config.toml
n_layer = 8
d_model = 512
n_head = 8
n_kv_head = 8
head_dim = 64
d_mlp = 2560
vocab_size = 12892
activation = "tanh_gelu"
norm = "layernorm"
norm_place = "pre"
norm_eps = 1e-06
positions = "learned"
qk_norm = false
attn_scale = 0.125
bias = "all"
tie_embeddings = true
parallel_block = false
init = "uniform"
init_std_qkv = 0.0343
init_std_o = 0.0
init_std_up = 0.0343
init_std_down = 0.0
optimizer = "muon_variant"
lr = 0.0122
lr_mult_o = 1.5
lr_mult_down = 1.5
beta1 = 0.9
lr_head = 0.00649
grad_clip = 1.0
warmup_steps = 200
schedule = "wsd"
decay_fraction = 0.736
decay_shape = "linear"
final_lr_fraction = 0.0
batch_tokens = 131072
seq_len = 512
doc_mask = true
train_tokens = 1279000000
steps = 9758
dataset = "wikipedia_en"
MLP neurons of a small language model. Each row is named by its layer, matrix (down: output weights) and neuron, and shows model dimensions 341-511. Each number is 500 + 40 x the weight over its row's rms, rounded and kept within 0 to 999. Numbers have three digits each.
A block is one neuron, or neurons of one layer that tend to fire together. Before each block is what it responds to, as a language model described it from the Wikipedia text at the highest values.

Description: Clause subject nouns/pronouns
L2.down884:542482463428443517502455433468551476436515458452512539513468495500470499480527453455463471487486509404555475570584500510418516482593544484475542566458548515515562515518504526500480505445520504519548418458552481483529491475499559536565566509491524502514468516459499480571476526532545466486468567470601505483505497486500533510488473494497550422534537523538448476478478518491512497481569540492444505504499507475553469512451483537449500504479495434428517453551490477574537482431482506474548554567454541488609531416504
L2.down1035:452518456461472516446559530498512525503508492559451489465403436501525472503509467489454496572478490493442481475529461553469578379569433449559477492453514532535492459638490427474505485534495476441551467544519418485541488502410519581547539519514509538511505496551470531575540555504544523427512521508476525500473531503512534481587475546461531486510592471531487470483496466488459462462503493506532485492559494501503459519457497506444481573455478473460560465526433602525544416535478447430529467524507525462531494476478
L2.down2010:459522518504464535560458542499495481416473462466461460491409529446455538434500485528420568554594491500431434498489495480483594459539511497457485543458491490464538493615494495464498402490479491517594480547524517546479485499512529543556517529492477459461520491527482444468410455433571492406548468572470546509439508502458549491508512480531502470547527506463478531496519483478514453451480503484514457494537528477553471544477456537514492474532493576500495499416558559468524513568468549503540502455500496520479425581477
L2.down2459:419484433485486555440555512486477453488510526458459478483506521559491465492500460497533479525597479439411497494493487461450585477457369504563518584434425480494487474541437502494455459545478465498517452569516492544469450524464530596531511482491517517489507540467570549528434540556482520519498559473491496536484476459435516488549483498513574497473553461540539508454498552482543444556517501463526525487474529530561562535549464467482477536487513536509520537411538576512578431543443477549505509505489536491464497464453

Description: Digits inside table numbers
L2.down224:511496513493500444463544502496404498527525480442535450550491464508503510466548494455401532527462457589467504476508470523496506540490495616483476454504541499476515544643555528546500469556514447443496483530502442526569501537496507508536481524449514547529556488516517515485449551519518446564520559518565490526526514496549428515549472499470516461501483468488492503576512487477484515470495497543518634550484539575459457518550433485492514542547506508461486487564451497509476479534518537550502444564521529473461470464510
L2.down1207:511533489520543486484506510564445535504450464487485550576483462476487497474517539491511492454485537520479493360490539519467456406483520489486578594488604450454465467522511514487540491542509499510521465519485458489418504539507503611476500524533473492550505378495416485440463539516502541490463491525532462500561591494516545518526507571436491465494490501420473481477508483568526510433559449504471489499530475485484507533492546538511513515467538438489506535429494516574519483486478515490531433485498556520521534491565
L2.down1288:528493427494510500476438525410492451560487525516479476501520490604549474417492500515515447519467435465536439520454526479496575509540521444406546536541472489496424472507565490541497508507489440484578524485526543438500470489527510547454452512516528523461473523498427512485516546528516501421488490487583516448601512454527475487561532485515464470460479474461532487491529398469529442484493520449496493466457531455471555487467454524474508447490521533450479505537522500476476483587515537496454562581525504460571489530518
L2.down2199:496423492486551515461507509521488473483512479550465533498461589440548505400541561501538485484536528488556504476468471500484434468419473430494550499526497495545477480598510439491534519555440513441476439511414460539557476443482530484476589473519518435565542441444574488439456468550457518508461473439380511507485485558514515468551492427455528467452504536476545531582503480494578447527527493496498487512468432504481505494515495580496505443420512513444505515538448507562518387512549484471478501530542461449484519482521

Description: Predicate-role linking words
L3.down877:513517463575506563516492523538525579480524524452487574530506490478484452517455451562540480435606506517547460493517522430485478521459457511455466469465493471556466454548478504516567478412505495397496514554536503439464501532474569464439573479521540511457465488441480502515474542513500478508487495494499534475435517519494484473527479478524525488505489447432565529450470463481464457539467399482486530485525505443496517439439355512499480528490414506599543503461525455489430448500494453547419486559495534443535535533489
L3.down1290:466418491517461498512470535543478467475513498383439635589476483486530514504498593499520468503562522490490521508385474532486490526487493556419442476444531488432436438481539458527528451425526496524483526569536498515537560474452510469564488514492578513508532576503572460513485580459502546523440455457486601531526513529451457565518544489473535472541565507502511468509488486456596558480489523479440393492522503464475487520538488511509537489454437488467491516459491508527513515453528430472453468525472530484585501512513

Description: Early words in titles
L3.down208:538477454460481511460497487534457500469514492457484521499499545547525481511482461534592453470490487490515395505544481520494495513497419537419525476530418451519470495481467490509432526532555497511467447480522388439500556506510480490490574492562499505448570436466503503468572565492466521486407462571473572564505468473584437467501513518531511436544500565510536478431490554491502464568504481539488537493481488456468545433555481435474512495551506482534505537497558649518479529417432564549493440474515578526517429514420
L3.down352:497487511437479556500531512489475471520532493569493448508505526520517465473452438477440477526441442476520471546540495531499500527461413605548461538498472524461533483490537529515510543518509528527525459485480407498473524441464480486529590548448483561460536569482503491539505458552393528477423474557469498473542567496551463559463423487537478458537560540508468517485466500478556510559493468528470482481509471485506524606568479469472495553519559569476487536582477542468520480393456448495558422461506505518574429500392

Description: Digits after separators
L3.down79:525499481546503570546457446475428430495496552491480453470484491463474510452506478517452471462544475524543518551548526480429481479462585561500464492463504459509533346515530569482509530491492503503516502490558484469515414482577501519508528517553530446537497535462517509462538462497498504515475480539491444500475455549570530449460507504499522477546568504504506496585487513552561604429568421486516521494388541441552526484546471468488553464459554441505551438468499570548481513543533562532576476578453481486528493530521
L3.down2458:441559519534470426516495489469492511483523535497491472511440536472483494493483542454536456497496512508652553553447420531436541498495478545479480534508473564398498474475549559529485468518511451482498481524444485539537481538525534547459467541505495478530553468519443586461589580428541440506437550517529526531517503480604452515495487447485480528525459515505449523510499408492512460460487504521476551525485517536460538480471513553465579529461561511526466493420515487511444508461501581514459512482524452539446501535515

Description: Finite verb after subject
L2.down379:467553460464481504510506462469457498474469478530470467502450475467575534487480458445527449594455498482450546520504506514512550481590436512509553544539517484514542498617505509500497515507454476531482463521502417476474470480549480567456496492519449519563472511470523498636539469546547476548600527500467510498505607509522608437462541495536443483527514485470534499575539453450497493546510482491482522454490495481557481495494503469528488540606489488491598557499468563500444457478570480501523468565525520537510461484459
L2.down660:556529479515564473568478493555374502470458513459470494509482486541523522444476521507518434509481531514465520444465461458505501503489506519437509488555508542454476470521450454456493444487497531510556408537351523529552457485458542555477455416501478519470484491454475469414468502517473445483461459524566546492505537515494474565432500449438434494458522538456528522557567501530472512458425579507519490475466516562583495575499533513494495465468563413510452469529461489526528491441446470449471493499495508521468458537499
L2.down684:434533497478499538513533560487466546491492493572411586521504361524505482430493446484502516485526557443547559534531512487567499462444538491464461516473534478482472376494542505548489480489489505566464516569494480509464572514476477532550494487489505478532471556507499455454484565486454387480481490493477486509425501473542458456383522432527552548496478488475501512433505464500458435446545521507505510455522528562450468499549547574526503559607467519547533513433489468512568514472505463528511490562552520495451560481505
L2.down691:456572421490539542514504488500502474471536516470448493456508482502511465480431500549539533513434469521520485456502472520564497449517522536509510471442488489523563483463541467485520461464499493520484526527509585440480592448472420514507512491498547515525468527505518479509508480430540421511521477496495482506513479503469478455491426476488491562487508447444517525470496590496485515522574447566478456547470537509549471474559509478533441435582573482494518482474488526504546487553463429514481472555480486511482491483516

Description: Date numbers after months
L2.down214:521458542533501536555544441513449515471522541489458502491498488464416504456512526497515432538473602458500494487496547509442453538547492431486491446584481539494535497523499497494476551549511538464538480452515515417499508536447486523445528522535546488490487502503496546576529470523528434451534530578518508471472508491497611469473560477533479473487458505536492519517584475623501583521490460512516520511495476548472465449602488491468500453463462475438522540406480550482501495534504576460495512433425556487415536555485
L2.down541:535505464478508505512493497433552528399574460513450446463529508477508517542458571464495532503477485550502451530557517517539503589451508517501541485503505509572573475537410535529554488546456479523406430498537489552493468570574458487518541579572441535494516558572546478481474513479418490525488525505502522579478492474564493530497459512421558544491537558523564514400533462416547492504485483500506533438518495547425505455555487536461470488506504529631441473493508535498524504531460471503496533478549490454487442497522
L2.down2163:482488426490525513520493464528468523525508534450508443554465479437521537448491442516501499530468498547535485445480468457579509487598494487475496433463518519493480569503540553587566561519494496525480502513518530390531471568513509477475581486546489510522471485532521472477567473511430505502540473477513505504462510460545577549499548483484515456542476571470538550474523538491421441537470509482495473426537557524517502505543506492546416443553468513565505483445519475521452502480508482473521470496481474552437464451476
L2.down2549:510511517402554535483496551439497491470471468429454521502478521518480490481516454439444467541449552532481443533445514471463538544473530482474514476437543562448500491529500467451526413450550478544472571484489460443471521499432421478490476488569567482530568462450526518470478411527492413492558550436536444525463547551548511416545465561465551424439510499546576465451548468511562458476474422557458521512482575543495464525521524511537450439422550534492491521552481470473457487472482483539493528544449521515542449487441

Description: Mid-number digits in tables
L5.down75:492546486470583529479448479565387489555452499452452481462537481537535471611531502537583502529566473527505577468519514518520550478537487520429510539428501435532497488515449470501533534585571490501515543494440527471457524514471470510504492479499488520422488508502468464507598507475535444525539428536474503442491533461526444532551504533473560541538549463456514445535474504502523467586568515495387557496489488471443520536470543510558472415555506515508469526452453498577540513517543556563433479490475501493565488524511
L5.down110:525522472461494485552489472454466542505422534471525535601497527432483453514538515487448476539577483536443559537497505471502548523482510467551550469518543491499503468518511545487442531416560501541552539453520457531551576381524452513494484513415512526496520436462562479494490527506559476493583482564540539494470533495511571473489520506519520438446493460598453504560470504535535555546517429481504523518508442461485501448517505501475445472566521489543520593495474534519536490436468493554577457540551527469420520491453
L5.down247:523494484539550455510509544470438497534463507557540549478489471587433543536524509534517407467532584476473502492436525483507543525453529483499521493516456539538630443565492511450527484512517437558490422480502513497553498579532552523498454493419591489529506445525468463554468490593484518518534492504490452514412560529502498513494479471529435489516438462480583534548512510454572429425535489503438507472465495531497518400465442505549550529504434500447515453514450475453566485547532510517474456499468551460526471484491
L5.down537:470456472479565563469401408410564578481507535466453548493524431527510562496502485505493456540485518478523525490520524504507516532505492486439502456447541540456558519464542411584499508499530491514411565493492539505522479482513536527545509491513540537513516467519508505515466413541489550544470430516553539548533505535547453384542407453485539548531594500527495492482489485455578499440499561478509523576474431507478517493498508468545490469540462460478490519479501455525458480444482519537471495488412484456453541574429
L5.down699:442515460563556480505561517553511490458536475479537519549507421517505542589442462461543475583487421489510545490521491500514508482556478526478572480448519525518460481556455447493507475515450567526518483458456449566542521589484495560481570426442544463455485476495465521495545491544530491502515436556499476511489502517557538461475457502453544508459501526526487492526483471450549540489474505556451483474539516528493453489496473583479450492544494442540507576482443467457541550493464475501461501491460471527483558525429
L5.down823:514484438452437470516538499452462480483526470536552479534473458495464468498463462523501533517541510467467515461560537537509534487526576512535500444532509545519594521511481443533509517551449447385465519534529491467439476541553484503485493477496530513511381534538516505525538487516506527505507479511500522491518524523463492511504449509476558519485494486501503430520512532537525547517404441460526482499456484488505565504476462521460522400431428453519513460521465469461450499568508499490474481566550464463414548505496
L5.down908:499519497511466469512478520524475499466499432619500536531521506500525434499500517536531480460491533513568479461523484548460527461464509480455463487473520455481555517721483459428478532605524502611495526467456407438515474446533495489461456442527523544430525550461502499465486504537449558510537462571540406476447469550484513475556496453507483467534534548507500474465494490511499503613470442442441518518473467460520487496478496553539551495518520478479502545537514513524421479629497533551511532533514515476445581467541
L5.down1768:515496505441418493493565489558509592444490528529485529529519459509534525522499513484484499532486533478462532447448461512497482537548500460477529464494481424452521432479577533536529527506519516537537560574507573503515497516462567514527476549507545549489517470524506537463585559567491500523440426488496577474441502505556493476510503498510435470520504465494481483545490538477513511517506451470514536558516485523482407484479464565448515595496532526452412546489569493508453496462492522448539539483517442447463489502471

Description: Middle digits of years
L3.down469:474511454579513485541503527509471536471548467477416508553480525530575459489519479523566507485529512481506535535436478564479457495445422504518566516534494557483515475646427485475562457475451436465519474523523510550518544520543478479533518479515447448576567534512472530529553584496449495485462544440431570485458513500437486504509516523479435501464518504454473514507467487501496458391502471539489407399467501431460500473507490451490493490497525501465495456539508550554535463511426453566422561494509463499527522592509
L3.down1021:479441461518510476558469435458510543446575454530448562540509501475536510492498544483495504497492461534517467597440534491541507532535475455521554530489491517571530451556457478521538530470452479516485481431495595516527500548491538485551517520546506454473526496541504609552463496506432488469478505483526499495516481536457526486464563577539510525513501542454454479506591483531531508430457532467496461431492526432502492461508489474574512504492451513461508472479514538551512503522478468512522547511512515483569591573426

Description: Split word-start letters
L2.down196:479459445423504493462484463477529424486537470490446439521484471462515529556565442510425477488516537551431520532481504500505514527516493554420514568470577494474539461540515589474539560547489534524548437517502510482484484471513452515521459506487543521490464538484551421524435475489550527480525540497493530509471464533462485419517519484514495493547549553507478449426540534508445492539503571412529420487523448471523500470483496554520468531510519519440449487461467546562522467470488509419538506509491560520539504490476
L2.down202:501533474454525481529403448444477438479503528478589487544523461557486535478531524496522508467552511475547502500476507496472497508483431438493533523487548486469511488540531494408491521498571494508506477462544423502472483516488486587528525541516549552524522547472488571557492510483489468427503537537515445471499463544591555572555413487473524496529504493504560482536535476550477521512503520535522453495571518402542529529531438550538467431563455480502475530417430485515535498499563549492477556524472451436495488574500
L2.down815:477472550465523507499415539537521387510483486509537480458464488438573487487507463541475545482525496542575542480520436514550551565487473498485458514519501526490546470459573518390487443461499525490481482436449522528553541512494433506587487563495485540477520478520455381522490490543527432461477485517515495515462500423474498428453524492505517474501531517514466487459475469484505518475566450565472556445490482507486449519468570499509538539457480599489493506566498524461519514459558533496551510494445476512457499372509
L2.down1114:478516540458483555454431487499515466488439529446498447572574449494499517489451517525527559502493493495474480494482476483522506505441489591434475539533514500547478545515470559505444509500514455516554484463576499534501447464461517507393541500536538527469482465473474571517573485548492527519500499430471492554594463496511475459519500468465502521462450490487542512521527545508502508477498502572542450606467442439514485549510616532459520499563587464486596477442506484471506444456560577503504474475543508522510512493480

Description: Predicate-opening copulas and comparatives
L5.down3:451481462545566469454534499460510486486444576459556516561571460508475494436489526484586432487534525556521548453430513512504444523455482532478470470561463501464479477517409506548453478540490549460532462535476558531506525506493490502540491584509539513485568445486486424549519483453543533550571502461465505512613482527515442544464445502568479474520466530481542552472490516514484496457463501506562423503532476526503550469522508498524455467427493472458468416510495531464546445509594532479546536440495471469585498403496
L5.down253:461460579432501476456558498490489518468515455465468466503470494525543453554517546504475435541561447547510438503491469511502587497397469522502508474474540548528481514474438472482524479502514553510509529506563524571480489547524477470483500528458485510519455462521469467552536505586538535541457466477454508424556456468494521533507541426496497540489437466473417481469482504489444548517487530527473532444481528519496544482453510470444469486538552516487441474490418488473606509555575494466531552507503464476560520483437
L5.down521:536492549494553490595450477498502429435538548471431548466441565432545441518512527475521480546474473502541430540488530481576530542431490525479445513462550511430526493415509532454468542525472485573527579486580574501497532523482386509467474487420585447488519547491529542455498489529487461545517482514426527445546433504460451503476520579540487536443558505533438505438520483479490507530489497462581503455455535435453472520538529484458489455499374494515435490435493507505488473522458381442440497511503559476489509465474
L5.down1554:487488531493467533492493464566486449519505443545434598577502469499488506524570487535504499488554506517553475526518488498502521464420544456501497484507542453456478499571409474502468550521551447493527512528410499471524498468491571480442463515547400466499545485477510498527465549437505439536451501423506499548505543502491491522527483549485478440519496545549527523477570535480466484525468546511501433517479536523534460525510506472506516477515422493494499474525500442483486493473455475446445531524522540509460449518477
L5.down1595:485507515544520480459505442526456489536486470457520513555492507494457498443516506545546513578497506520518458572453517439558485503457469534552471485457521452461497555479513525426569491536528524489546535551570474466488603507469490497462522527489465507502572513520532478511446454496492521456542474511501532524537483587436446502502544506473464475486599479536470417518506446419470544538492473499470486412485506498454543504514555433543538487526455496495486525508474420544500471596485474497527503435458499523535539442491
L5.down2317:540506519470508538496434483508567471488495535446446481614514512486518440550453469483525514581470500467513466487447494540466542537478480538524473513562515501561508430540493618460498464449520527486528534475553530482565504477540433449505548490528549459500565491522548464448497482547498472503538487458526526565484452546515444524481439529499491507487482548564480517454463543504451462526435492503542476532511554516595449482482520516498482455494490497551495534473470477461511500487481493462543530487498506418507464552571
L5.down2401:497490478500462596549459464501536455493529533470498543467510498452508526509454467560498441513485493540491487539535483484505488487482517512537474510531554505414477385530465508494502513530482411560507528476561470523486560507543507516460472468496516454558428611525536587544441475524563522529518465487470488511472473522518414473524527541567502468516515539488511522500505505412475533476462529470507601519460484497571535559522549481445508509493472484528480520460502568477491536499506430508443455556454516469524463414597
L5.down2487:475514509475447516515504462526464485511517522492516496560456478503575523442538442485494564525449500533462495486467536441512551485470471513523486591473495469504534524531597468497533443547457471506500515523516445467541458476558537485527445513518507425462506496538498442580473474518522541466517482522509519499571444517534503432523543502478530490471526397520445557511514592497472542526512516471437511515480474512479602437534495496533519451483508531458578562494445470548538490459492445562498425480451467586474490433452

Description: Digits in sequential numbers
L5.down206:526539417599455446544510502482539454517518506466547516470589450517491513502433545532515511566461456399525475470459475474492486465530481493424410501424488511483511512527519422524486490536504476521566513496427492454568525490541529459451457536483471443521495499461494474483540508477486527478453500545491424536496410465474506499586641462561486535542459505511484482537493496587462502512503423476424530520535537509531586486543506483502469544425461531514519454470446470487447523550500517483545450624513525516523548485526
L5.down354:476480515477501510510504541468554576479471515474537469476495500470550516496522458483558468441486540440503521506531502505470549485548537459481460447529492510449505505437507531423560552481524492513451548532475446502484605507439481421503594510580510521478483514506427513470527568500498453512525528514449510511557459512597520432514510490502498497501541527421497477428460558532498470478519458546557485473438541451493511537516533503450457441489536429515500508508576539485495492486527500446519492469518437519531495509495
L5.down540:529485448509453499524441499501508517443476538472550480421567605507497476522517517474523549544553481486513496432440544441448553512511487466497535511469504474467473527492485415449506558468419485515527445495491512478551491609563432477460423533509472538503569456508551478434496491486425524503386447523551525489473519559545534540535569553477519467545459522419457497445484530484542499518566565459476496542541430507383505456500543531505452574547527437494545516506533450514483498523551473513518501497480490502479524482494
L5.down871:463534583446481480503522473550559460553481542502550474500505462448501480488499463506432519537500555496477532519552529476517397504502518451456533527507471423472491561490529548465476550512459497445504535503535482474484507456540501460576469359534479480470515502564503428529499554472440475517595515523462477495533459498551460469526570383503516445540535529490534522500491501490533514492515480538516459517439501555463473475517458592491467500537535521521500539488574518529508454531501476599510443495452449503468499503446
L5.down1577:518498506468466497476480502481438498531469526456540518527460571506435501514472531522466494478492444505458556435557519431531439560572509451568551506502483487508475556410508509480519466426481542541446532491568485504503467497538536455476542527447485504505537458519517545514542531459508476476528591538489471524503486511463463539553493387485456466521495508477514437504450530447482482516490536482534503482572460518434532479503503556477455540435559429573529466414510585453499472545591516543506487514471524528537537560420
L5.down1747:466510473427506482478499522497455500562491530439460468492464526495422495540493529495455451512527486450472476472478482460523519516406534497478512384576440465526444497564503585458553476456514485535511527491556529584471531512511546526544489504544492524515549488519513557551561422479450521478469451518558445544582507485507528498476502426486455472486547531508582436493508577444477532419555581499459530450488513471509470519531483522543490558491506542453495492480511526566556568488500496509503426461467452555484493471486
L5.down2229:453467534510501504437430430479509538502452505428430512537490540541516442502489551460589449474447464593578527500470547472492510517543472509554477506555499543515525552490544421538491506564490548574529469582489513517459503479490458420433459545556507491542515511534527480519501482516549442548500452426563554489516510469519505501511507506548467546491468491402479494563513584525517542499465497547560572522394490504534526539464416532475469544515542465449532467512472449405507514522550425553451500502549482452452501494548
L5.down2257:453463509475459505474479520533426516521542472422541533494599503500487493526506415500452490466472442481468540456506562522425407560475509525567543517521480440622472585530527484529513493467510497536533515524499486433540438536497488492487466525534498483524451491514526494463448414435534450511494496500481515473498448535426513517508534594514514469468451465462433481521446471469487495480555538452447496463478479538443494491491500472424455564543476482521454490470548594559435504494569511521540496499535472512532489490561

Description: Number or D word-start
L5.down505:465584539546553449543491619479402441525547493468432500433573521520445443511535501523411517539512424496422491486418518521498491473526504484517488478468556500564448509476469525508517525516504517560429510539439440438514554506533513592473489507466494520484528446481573522508520512570508452525472453478491514446519467528557433487458565544450558483546576489459511491472549471536517406487452475472460531557456498555472529478461521457499475503471444507504516524521468545503467483477579509520555549490429458498516493497477
L5.down691:493512507500454465517459530533519458510508538408508534445447454510507507481442438504500525499416464487484474536513452410454517514480522543467512519531524494463465508504504466582470500513507444456497537446517486424542473570501511523490492488545510447503507541518461510474463484549605561460611486525460563506496512460458438439482514536485485517408495508461475498476537551549466438466432470533507474530509523474500458538462549537497503458476548510549471526494509453485430501410474573475531520496574510509523474465512
L5.down1014:487520573397405478516430525571479464540500541454495520514474520416536481487519497488516422532519514527505495551447459493474494555452519491489579519531462539485414488458525440479531565496512515480465540407460534587474470441514573448522502536533469498550392526502467447511480473504510553537530505530505450538500490482466538501447410519495511466496509522451488459521531510466549494506573424424562453545481505560497500482598506489591543562494498517532512557540469534509505581508517533495481451481418501542457524483548
L5.down1093:532455559444518523556496491556525456501519534456466531547521420507533501549501539499500582516481500488500487554519480488502448516517555500472519502465480480538578604422487526491514510513492483495484495482533473534535463473514475546554515618429492508525463455509443533455480582498595572508514501512512472598495546438477423446481536438483525426491588433496532468512537583489547469507528523446470505512467483465540503497470489519457482535511455495565530547474407473536453470527469524502504470547495486422468551491562
L5.down1552:488468504461522453532485552572419475536507511439502601526496550471513516488595493473513450527502433538513465562479521474496534453489489441458450540493545548422527522489471456531545515504470461458550549492463587507470496569548549474442521483470526520559493505496519471515567530625456484481475512463454512534436538528540462394456528514574460436532484513530447451476497460511529564456476497509462467494518658515492549445468539509506420460491438554516547463486462547523586509455460503528421489459533480551513545474470
L5.down2235:487469528483473476532474500485532510504519529517448551524507505436443419489489479539469489468496492418536544531479465493508523544511470543466527480481456504467537455481479492525522469551495444490463525523462407526507464490482545548474545512487507559534503519426472490491562513514477567501491538467451463493505404536510543527447465451493519480565508497458484572461484497475530525514558496544548520525521536442495517469434415536481560498520541469465499559488483476497508527555439501515490587519473564487501502534486
L5.down2309:541472565440549461521490514488473410530483474448460586567478562469471500540544573463467453427419495492572456531442501510587463505547476510474493437492487430496428534463496474517577544489451484524525570497460478527469528525541419543506500507520543496475413517543459474541482507517536521466490460427462486448476460451580490489484469537494468461586553541490468516482513500500477470475485484464481516536527428550483486453471508443515493533432483487552528505523522615497505489545542473551524439492550512596552525552548
L5.down2506:531545504471526507459592475514604500483470537474519426511517456468499507549497479477478523573493577519491499482494484535509528510508492555543458514556471515479477552514492555465533499484502550486495442499507487462557543530528525477532585452479491494446487462538459496437476433506547513470579467546470458524534463510440440438537444479465502504466526512434566485525475468479495490520479523485516463488528521579444492480523496555479526546479447566466512542504508501498515485448515488499537518431470479520436526503452

Description: Space before numbers
L3.down35:412473505524580499511500468549510504495483554545431484504500423430474538519553494496466495545559487446521533515509518517492404520456509527421504508557546561436460525510496555463476532494467531544453530570529497476500578523476549489486503537504474521485560506472502541478547451503515545496492478447494518484458536487505481555495542460550590508462470501448504476547479560500464576473510532445505470510544470509569443602459503494541527493447541506462528448537479518514455508457562494563531503556468492563543522496462
L3.down2317:483519595505415518436459565533476500533496461472378490437455519470505430568460492488491499439467509462571504497481465523551559482483494588548438508430543476455472448547476474504541537464458462418484472579478496510523493471509506558528537555530462487530589551505542559454483460582509579481536447514499607491413497462496561556494557530443495543500488473462566519472538459569489511508486514467535441540522513517465505484577497501465497521537511440475544577511470552506481487557473449532529527537560452552510504525467

Description: Clause subject after speech verbs
L5.down196:532528435432511495547498537575482585598475476543427500530497550580502554492478460483480455485532543521477440582491577485551472511509511444488558514446506595493464440544495526547431600451449465489517491473507411532497503479508499509489541477498485555540523478491474467458503555466528456499512515495433497506549501482534461521417549506500452470543499469494535539551466529492506590493576558475519511568588485530491531486541448493487467435540503401525499512454472478542538504482491461521556525434518485573477516498482
L5.down315:454439531484539514491440454550520518414578503547518589451614525480502481513519535439515532471514541509463547491581472467434503465487480446515542520502505559580530483456496459549613444457570482472465506452470468488517536525547543565470491526492518496461467406505485551511481484453499556470451594417485500506480530460523488518498506524428447490462509493551495525465503521490495515485489450559539512496543491515506507514482520467517552504518545530471538552466575536457525527513499484497511487493565457527547485525509
L5.down630:496516452514406545498436527470505474499474520529455549516513492494585513544509494545481461432524489490507569505502446459460510477544491516502417547455495463509547407515500504537503501554485568433555542467472479522536538549560409462462526504480515569546439454581475538593435477549563520510473510469465491584435506516511512494539537527474432459541481458523564469485488544508533528480504453522495526510542489496551540578506429462465475473445437510595534533481458482499494480466522556509540503547505499528455530486541
L5.down783:463491534538487459530469446566476478426449461474495510529567507531483554509558560497492495526473450489568488538526509451573545484497414576472479502492501507475485453567450436522561475501535544490535456445565486487517551516509530549468511481569497420443465532507484501540486486541454531518511482524517557487541482477482401554494507520535464466518522497481451405491515507516519481509526521519465578536476489535475496512533506541455479531520566469502474535487465470430465527463430469445482450456565404485536422511451
L5.down1294:473471537475478574543482546418475502484448495518471503508473544464412463425539486548448447497489497471471454433503485469534533506577482436540469554526579498510525508485495542565512448486461482415465517550520507516572479513442489522520542451492448534423554560452510515578462526493515506392508578503547530485466459537473560531523507551508557555512552547477538497439477454496524519481493505487520546551508445456512515489501539456492481490512495475518426488511472498545459439518516526479557516523530482487480453466505
L5.down1607:463510471464493517500509557512506448528433411384515509522503505535501474549519554549425525519476502462498512498494497462540504546515467585495492418538448532535473496485578450500513550547440443501446499479529462471471528534438581545531490538473463509462478554507447552475474497503449454489452505634530555478486503542526467547595485456531551508488485429537518506461458448480505549494580437475469500532500432508420535530499616479447543478551516514516538450536505501482525499486477465473503503455527512531541488419471
L5.down1946:444559488521522551540455507499449503476548541459511448559472448480511558476458563514465511480544494464476619459538478477471534467448494440528466522487466457455530444438484506491512486543600433497494518535509544481514589498507535497559530523471493443496498498538527505489472502560549427490555501465511437506517475520415472453534468502539524501441501471499490500457546511510487564530545526466568525507552556502513518469531535494468410469459467518596492454513493477548489488543506519510496521479509510506449504485512
L5.down1985:406457536518526510511483510465443544454511498480498469582467525480519538493532520420535599515504566460472443504529552482477499524527452491482384607469493380502470488466474477513492537560495511516539530498483461498553512450533530463547550486477519514461443582534526549509433512494469460528521507529476451478442544552467481472457468524514538488429504522522479454450487505500534530509529525493528547526514520468535511512485532472451531610587522606540490534509455531508555478547414482493587550539490558518467485547452